From a checkpoint of a small transformer trained on Wikipedia: 5024 steps.
MLP neurons of a small language model. Each row is named by its layer, matrix (down: output weights) and neuron, and shows model dimensions 112-175. Each number is 128 + 24 x the weight over its row's rms, rounded and kept within 0 to 255.
A block is one neuron, or neurons of one layer that tend to fire together. After each block is what it responds to, as a language model described it from the Wikipedia text at the highest values.

L3.down43 [187 137 148 129  95 131 140  85 108 109 129  92 130  89 129 130 135 143 127  84 139 128 137  78 104 155 116 139 118 145 121 151 148 107 135 127  79 117 109 153 140 114 126 137 109  95 124 133 149 119 118 160 161 119 182 106 100 100 175 103 148 134 119  94]
L3.down202 [133 149 157 124 157  99 121 148 141 104 150 124 126 119 127 144 119 156 106 172 107 121 135  83  84 118 166 110 134  71 166 123 116 132 157 122 119 120 150 143 128 130 115 128 115  96 133 144 144  94 145 139 134 128  75 132 175 140 124 141 128 109 116 116]
L3.down298 [138 111 100 122 145 112 159 110  62 101  97 131 109 137 177  98 163 102 139 130 113  54 103 135 115 135 110 127 129 170 135 127 153 114 104 124 108 102 132 151 115 107 111 148 156 128  98  89 149 125 111 170 149 172 136 163 113 145 153 158 102 141  87 130]
L3.down401 [132 122 103 133 144 113 141 136 118 130 123 139 140 102 118 123 154 115  66 139 117 120 113 153 167 194 114 167 123 156 132 128 127 129 145 123 134 131 186 125 136 109 101 155 167 113 107 132 115 171 136 124 146 120 167 144  68 149 113 155 146 103 127  94]
L3.down455 [103 158 167 119 144 135 156 182 153 110  95 148 120 118 145 128 149 135 126  98 126 120  94 121 106 117 147 162 127 204 124 125 125 152 137 112 113 132 179 120 102 117 158 132 152 144  60 130 165 144 140 171 155 139 154 104 104  66 150 108 114 121 131 145]
L3.down525 [179 117 128 135 127 148 119 169 105 115 122 122 116 130 100 110 175 121 102 121 154 146 141 133 132 151 130 118  58 135 112 143 140 108 131  97 102 109 132 173 148 140 142 108 119 124  98  84 142 156 105 109 118 134 109  97 134 106 123 149 107 106 138 144]
L3.down693 [185 119 108 139 149 132 105 131 156 134 131 116 110  74 105 130 166 103 107 147 132 142 152 145 142 153 155 127 125  89 148 135 129 146 147 136  95 117 111 128 103 132 134 130  85 138 151  73 105 100 168 144 119 129 133 172 128 172 150 140  96 119 124 129]
L3.down716 [145 129 139 114 148 117 117 150 126 146 138 149 115 135 138 104 140 107 116 127 114 155 185 152  89 145 146 110 145  70 114 184  86 124 125 116 133 129 164 135 125 103 122 135 160 152 124 106 132 145 102 144 128 157 131 163  92 112  93 174 149 151 128 155]
Responds to: Commas right after a date's day number or year, mostly "Month Day, Year" in biographies and histories, such as June 12, 1912 and In 2010, the station.

L2.down574 [ 92 129 126 137 128 137 164 119 129 127 171  83 130 137 135 168 123 105 105 133 128 151  99 117 122 140 151 146 113 105 142 102 124 155 125 126 111 135 104 111 133 162 124 163 110 165 116 148 140 102 129 112 129 126 130 140 124 120 160 134  88 142 107 147]
Responds to: Second word piece right after a short capitalized opening piece, as in Br-ig(ade), E-x(ecution), B-ack(ground), B-ord(eaux); also month names and commas in birth/death dates.

L3.down63 [113 136  90  84 126 164 139 156 102 131 140 115 120 147 115 114 147 153 128 146  77 113 119 171 133 121 129 142 147 123 138 149 123 138 133 108  89 103 121 114 143 119 109 124 168 135 144 120 132 151 161 105 138  78 113 152 129 150 164 119 131  91 114  98]
L3.down90 [139 128 116 101 193  95 121 117 129 162 128 135 172 159 118 153 118 184 102 130 114 134 126 140  97 133 152 105 102  95 198 107 151 124 114 148 142 155 126 134  96 127 135  71 132 117 144 126 155 189 144  91  75 100 107 152  67 127  94 146 108 107 101 119]
L3.down175 [144 154 140 155 128 140 158 110 126 108 131  97 147 154 142  99 127 134 174  68 140 128 103 128 149 144 121 123 113 128 115 131  81 132 124  84 141 155 130 118 124 121 136  95 146 133 119 122 153 128 108 119 102 105 170 144 116 121 133 130  89  80 128 129]
L3.down215 [172 123 120  94 139 144 119  86  81 131 117 136 135  97 115 107 176 135 106 134 153 114  83 195 116 126  88 145 100 128 119 137 168 146 136 134  92 142 150 126  88 112 130 116 155 125 107 104 151 112  81 144 129 113 139 130  98 114 121 109  58 126 123 108]
L3.down253 [117 143 154 145 104 148 144 181 159 159 130 126  98  90 155 185 109 141  65 150 134 122 138 151 106 107 106 144 106 133 138 147 122 145 148 105 135 164 105 124 107 170 137 112 151 115 164 160 124 134 136 126 123 147 105 110 165 111  89 142 102 121 120 127]
L3.down328 [140 124 113 142 109 150 135 106 136 136 121 130 158 157  73 118 130 146 115 135 119 152 145  94 143 112 143 106 135 133 114 158  91 169 139 107 115 128 127 162 146 154  92 149 136 135 165 142 108 141 117 106 135 133 135 116 113 107 117 117 143 139 169 129]
L3.down420 [109 165 140 155 119 121 124 140 141 125 134 175 172 150 115 141 160 116 125 126 132 109  99 113 112 155 104 134 139 159 118 113 112 135 153 147 112 116 164 117 130 125 115 109 145 151 114 109 118 148  99 146 159 163 112  78 142 151 144 156 124 158  93 137]
L3.down425 [134 124 133 129 167  88 156 158 122 147 181 136 105 162 144 135 149 138 121 136 145 114 183 145 160 110 118 123 133 155 141 126 163  98 187 117  98  93 102  87 134 143 163 100 109  84 112 155  96 103 131 100 125 102 119 100 119 130 130 116  86 143 116 114]
Responds to: Second word pieces inside split proper names of places and people, right after a capital first piece, e.g. Dav-en-port, Br-igh-am, the period in St. Cloud.

L2.down191 [123  87 148 115 149 131  63 163 128 128 137 154 131 133 109 123 142 130  99 164 130 130  83 118  91 187 132  97 133 108 179 152 158 154  91 138  82  88 135 112 175 116 111 142 112 115 132 156 159 100 107 118 124 110 117 127  87 129 136 156 139 103 111 108]
Responds to: Second word-piece after a one- or two-letter opening consonant, often an "or" or "ar" vowel chunk, as in Th-or-oughbred, G-or-j, neigh-bor-hood.